From a checkpoint of a small transformer trained on Wikipedia.
Training: a variant of Adam for these matrices, 366M tokens, 11155 steps.
MLP neurons of a small language model. Each row is named by its layer, matrix (down: output weights) and neuron, and shows model dimensions 128-255. Each number is 128 + 32 x the weight over its row's rms, rounded and kept within 0 to 255. Numbers have three digits each.
A block is one neuron, or neurons of one layer that tend to fire together. After each block is what it responds to, as a language model described it from the Wikipedia text at the highest values.

L9.down30:097204098109190169093146099175163103143101127137101173176180141139097144135093159100131111111164120076132084220111139111121127148129154178065128096131139139181158184159108097082171122110069132115144084145107127172154162117154142127117151168077114229107162135098090167142113151151129172142119160112147077130084081098129131132152145127136165123164083127110107143141169145102107071137167
L9.down118:070080143152128136102119063130206137172182120099117085175123189130152123158187133092136068119203085158131125106136161157155089117157131160183107150137110153132090172187159154120128147077085113072152127112100067105152149091083138092126114095115117124130118138130213120127094118112143089150176106064083137173105104159098170102168103127141132084157104146101087118095115192076084189152116
L9.down165:162131094109075085138112145126091091140148146145153144123133074082143093157129139076099175142126209132090096130071164166121073143076102156150115146141165100136165088155113113097131115118163161096115096113114129112137148127115142125126121120023162131132188168117132137110141128158146108105141136077110146126175077138150224121115163110105105107142118082168096176060088141112181069151186
L9.down263:117143105202133051095147134222130131075078125106092132133097152084141157112131213184143136149110087117107113190135117139118147151150094118130184156091163136084129154115113081146159147161063113140143080151128140110132122059075085150117103121106173168139131075104155120154154178074158124150160117113151230087138121114119123082087152107105119059175118153122140203128132126097140171136051
L9.down326:148160135153061155160125111108145115107142118159126154161083131126093050161122127083137077137121090109107136112144153111081096140152155101173128131155145163082106105169139119131125158133118103070107121106150101125060167142134166079145130102103112103121121102118103140172156157176078109143165121128111164150134146123138171110186087130125172106094093112129104124106163254155046113120146
L9.down388:130158107110121105094114165179125139124108149142155140094120065155127128153101148134065136084134162126105075102119093138154147129111110124114085108170144101059108188144132167122130177157149133088134180126117093149176169130145104163091066114120204170190138136101172125147144127140112072128134108104152127080144096135145169144146078131173090112109151120133161136153182191096142156155076
L9.down670:154138131096129141090165133117082095182160121110125143113085104118113116138144136167105125089223043174081166115093141108151120138099176164095187163143082131140159050171110175111210080113093092120090119130147107172056130091128128079122031100132063128149169151169198108140143061119076144172123119124179127124117139158092136136163159138122112100172091112111045125153156119116108191146164
L9.down687:119090141088092151125175170173149084115105087201155138103106142158146075147123148144150105142120104096116108138088122137142087145129132152171114095044172161120102104109140103125119116119134126095084139153132143164076156173153085175163120062148131093184151146123121143193139133139195136128195130169139144106151132130142134125038103107169149123137038105142200072112144121080113120130152
L9.down690:116164122165125141097120123156094116150129142157125096091168158141085139085044119044152130162112127112167147143160115143156146122123137145117188109133120082113146131131120092111104151109178130105146161103135088137133107157132138130138132125158141174122092109146166121080182080128150140133206086153146106182143070079093118120123161165178099153073183133108176129087085129156138182117121
L9.down770:106195127127105160156133100143095144098127061107142099139164144103167121151107095104119150119155093133153110089154087148149172126180114125142139103167102088131143160146109051158162132100100128152139160172163160099144130203173173128149091130085104140061114170098144121071180114125120135153195132132089172116129097137191168122135153100115061118143128177120123093147095080113120164083106
L9.down782:110093112135094068135138223140111125144121132106168125097162154122112168073083136145092116146138158124154151115142155087149174116111103153121134173149140198147075092065172077106144089136123146104127158184118137135088129077112172198148179175160182192082073178148131117212124136121083206111167125076166161146127061122118108101139108133153108133099116087101179096133120104098077089108100
L9.down830:141075104169144104143129163150120077156123110127176184141103113121066128200137128131113120111132125141115137087107121115167149110094192142087122103157125124107100101147146104153082157153093166076145090201172106095189118101115098166195120146130118130131156151150112158089151133110090129075158081115145114154112161124089167137125189078126061168061140173070117126124119136170090196157149
L9.down995:151106106146101099110118136157115106102186179066146177111130121142173102179101177188140113156120124136145147085087075109098132139077138163081155118133088121118176196145106138195108125135135234125097093150160127142117110182158127086138135112178126150135085119146128092173115090094055170118128064146135084103176111132170102107094101074123128150121114127119086075114123136106113129098106
L9.down1003:129208142148101074143155105101077151136089108134107172150072195143150113068107138140103129175151121135122126095143106146116176137118134115140200128137174095113087134173176118100130066132167123131076155110131148089122102167150121175073101103128128092149141087149165089102153204122128072102081131115163124075129129137183172141156110143165156066087168143109125135153159159103167147098122
L9.down1020:112087100139134127116149102168172137170127115225188162170119119179077080179141162124038129113140129159136157098159111172103141157108168178127165159153133156100074108097142131121122115164130093110168098082086123125130150122091101105165102150099111081119064214141122137092155083142112087173148126147098126094148101107120140145080126132196167104068173131093060164059108109141065113126144
L9.down1021:153132053137117098072146136097145155136135115178131146152090134142113142144084096099080136142175148142089139101137062106179150155165142107145116128130103127129163135072094095079154132149094142111121109090107200144109145128100135132127161091132094126094138110138190115089118145094095109115168179083070199127068150189156192090148149141124077148127149187104101110139028109119149100112125
Noun-phrase modifier slot

L8.down303:138134113180121112148116144095127139124160103114164117156145095158138089097118134162086120157124081098125132099101069163175123118144100149161107164129165124112090207097142109113082162097134149042124139142153134130105164142175114216113135141085098119077108116149131122134132081089098092119095177130120178125090110150117128185125142146097126099135165119093111107113148120140154086088117
Noun-modifier word endings

L9.down210:089122130139075133063115175140160103123092121191130087084145125109084167118152012189103098128131099147132141165112156086076058163144100159119158170090093078186191116077136163092080164121156096139128171135123146204100095128124122122128152143164166117158111128123115099108156135132046130149131130148093144118087131173094108095155073112098115197157146155082127110125129120131105118158103
L9.down239:067166103076102127064109099142121090123162143125133123116157139147179129069164091101094092149129192104119062144099150148206155169100154114150180180097126104059103108139106144171120106147096120163121152142124067177131133132102120129107166095116132118178126163143160098098117115111193153103133119155105127107111119157142090129101124052115090116128104122077136167037112116125102100092153
L9.down287:143170083087147114107120128202119116146187157087118058079197092118147102215124123097126121111185112078108076157053072128116101177102169129149157145115136130111188155072115158136138153118138160075097122113124157210131088102111116118105122156105211081107168062162160127164169134093136173110172106112138124083152133120103120175146151143172076134110026120107084117142103113085154126123122
L9.down296:135158128123111146161102173106144159108153131171135151165134203097136145080132113115119144165156117107146068161137131149130147138122071126157154074147157072158158124067120079083096120118190138053080115142130155146087125081092114105124116120151112107130090122098145104110108162118125107142091148112118113122106166210182168139115076142134150120095151162099131114125197098086152134141120
L9.down353:167150112121122116129140139162121162127139119125145133135147118108104157143159181120087105130136114135189115140143120121165154147114085168167133140105116107166131158111084148147156165137150161120120154106068151078119132095125174153158145071121163108132104118157136056132130125132095123156111109136106064071153146145179148140132104108147192083081115125136092152192177150119121149120104
L9.down362:113137099145082123110165132120098139110133200132147172136126187148134160097192147122124120180121100102107120145098171094116109131083078145185100066163102100092117116107100123107145161136139124202151124088147137106113119108126134136125133135109095167131162080098151161156074118088144120181096176170121092083147111170172132147136178119098129169166153125154119113121135096148158172122147
L9.down431:079130112167099100122068148110174138141097106148124144087152132078081115068146093111140116162198117073111146117187166172096093154156103112119121122147148112185096133122111159150129150114155087088132130158115140102197149132088156119118174210106174106128137118141228096138144147119062122185157078163134100037083138105142138120123106080107145142129190169115113177151139153127126077091217
L9.down452:157084126151131116136123086053073136110137099148149112091143135112161090166159106079110102129081173157125130109059139159122117105118146137150178137109146085152132139073102110070124177122137096131154144131089181085183125095124148132130106150161122150116178126186142130091094142104149079137147120100124137109132186102146160112053100154119153178109094130138139126131150122105113083146135
L9.down453:145141096124050165142123162136070143134087125084116115137071154097085149147141125137113099149117089117136150101162181133158093109129150115170175110104066114171126086090131162115104148115173145168124156096144115116087148123108136095094119161129141120174084116126080126156112121113123116195133156124131117116056194127141136102124119077141129127142095162155182109180148133133124087184216
L9.down460:083117116094094123141143194176086054092153126140164160150163116110133104112120119080146100213164161128110188128116140177120093163129180127168108120139119112108154115115151093123101133132152144100128134095145055117069139204162093201113081113094179121121162149128162107134084119096158111104130098114139136153137134152142150100143102100056077181121115129109127137128123110136172089111119
L9.down510:113092150203125145148117107102114105107104119089083149074132142165113115117112182061152164132083091148163137122130147102121130160190121128129058136056119141171161121118110141121102078094136130136109160109127133123118129080139125080107123148165131137179112151166128134126139097094122190148134164129138183190117110193158127096164132125143118145108100172130133127164033164148190065169138
L9.down556:069161152144185089200152182151048103127144204051143113111080111158141142144107159131113126155107104116135104120106136155171168177155106112111125081147094146136113135130137138094122163138139129183112129111113136090138105099129059107137055100125132116131126167125098154071155111080176146161134109095092098097187162155182087143127117169124108101139110111052125204083185074164191051135141
L9.down835:103159132093091108145105083124122158081154115144101131104151107123095129078112061173101135110081084119130130147167104144117103160079138107140132100089126109072129151103137104120155173151131149161145168121167156067109118130111114162152166106135175175166106177131119143087061159142133097161111136156124100139118129168115175148099131184085087083112095129085085113182084131167139107078102
L9.down934:105125104042142144096155125117158100126137094116134107101084168114090138085159159147070166115123090151130106139124126110120184156107110120172111094109097134129139123120081160157213139127153121167133143102102178131150130154113176146148086080122124155146104145077143120092093120129073102130134117100125142088130158104185155128155156079103146153100120089135125131160114107104144169124095
L9.down965:212108084175139093167145118175091125101129182124143109160161142126217145150092123160144140097126115135130086120106146126131120127094166134104131150133105073121174147093192097082106180140089183165103116126098144109113146157089149109141210066149172142084133176182151081165101114142101097152112119095120110141117163169093125069123167143083111117062129174104074075130151152112114086105145
L9.down966:098117145148176178143144116138119090162127159073127122108115090121167116195087117126201132141177137112112129140084130125131072104113115132117165153103195137160129156149127130102112064169173110092173087164078103142101138124086141104126123158106138110106139109140138122053153135145128168207106106127164140061198169128165155126110124104136149178153113080182138116083169161143092154107155
Infinitive "to" after verbs

L2.down290:152097150133127144135150100164142077101126117140143146150125096153124116168100082147111131147109112125103104076168110192112139156137113129097163155115165120142110093156149068116082133105093155061116086103149093101141208155079158097094172044115106135111155132097084079076055182109078164128111112095122187111175167116185144109113194164074074070103073138113126127127137127114118129128124
L2.down442:125167103139114173187150113153164107108104155145122112078148083082129050180148124137146120120146107116099157072139082155094136184104095128102143205104171100125138095125151110149106174108140171096121116115130109163106163141120169149121131090141110155140091126055118093128119192104121112134114104077153165116175141146101110095138196136119180089189062178096153085122105128129073144146138
L2.down660:138130095169102180124106104126141130124100131153104103173169060111097190126178152120149158109103145123155142112097228149137143179125126157143150101126119115168108126131116101137146169164111133175158124194079135109132128153127127138142102152174132161124072068152184129070129124084135120171143140131162185068155132158123086163082179134125151148142150141120116117077136124114143183128123
L2.down885:105161185150070117133085109135094129174154132159130129123177190131147182158185130076123135145085134066138202116119164159181117162166115111134091125119127122092142127111133102119134142125144155110136132188129136108147170092134107125082144128176094161143158069141058181118135156075078129115152123114163170137133140139175100141097119185183169115165093214143184112103160138114149138092117
Word-ending pieces, modals

L8.down533:143105131102147132177172081122086164086123098174141153143090139155087088111141136059141142146123128081134109139112084104136124168083100104136155125132141079156118148130095068199117138137087121123109126163145129086145140121140174123162187103145176147087127151099179101086117134095087161171110133158138109154153130146180172129163128122151140127125128132118151142155131160088122155196139
Phrase-opening function words

L2.down19:135112138145108105147123105064149133105130148160136113163119083112171114143134120123161124143168133107148153141139154145128079086152085160145153178174150097140125134106147101064107102175113159097132138159126109127129192077109137123137087167152137140134189120152151132102147195116171106074122135112148139174139194108142124146097148154150116187122144151109112137156146153127112115126108
L2.down166:199146085126115109108104113146103120090084137085146155156122151146077161125076154115117122132084151163149080123195109093167174146170208147102099142128094144126112147157146128196111125183152104144151111126093163117185130166123155130139095132170188138076156086119110090078153125133159126120151102180136121105103185106118064169115105111153101134122148125162099159117216129120149172061085
L2.down360:190107069131148118160119082145132172097119169076150167193150092162095174086103109113122135144087132107134103133187083130105140156143159164080102078148095087119139133129123138128076116161146117155135152117082188097140138167143139120129081153131153156067128092148142117072091124112187128131147114172100092123119116134203083170138131095147120125097140079107154157107231095134167171109148
L2.down437:142119143140119089143072058121108141160068184114122147113121172104138136099135103109091100174113143115174053138067121108143144118096140121073137107180118094167147150159107153142152139165175094162122136155095200101148108177161143109139070165150178115098135107148101109075114148151156129097098103145138062111090157073131168129141134127154096100103120140093131154105115091139145114102075
Word-final suffix fragments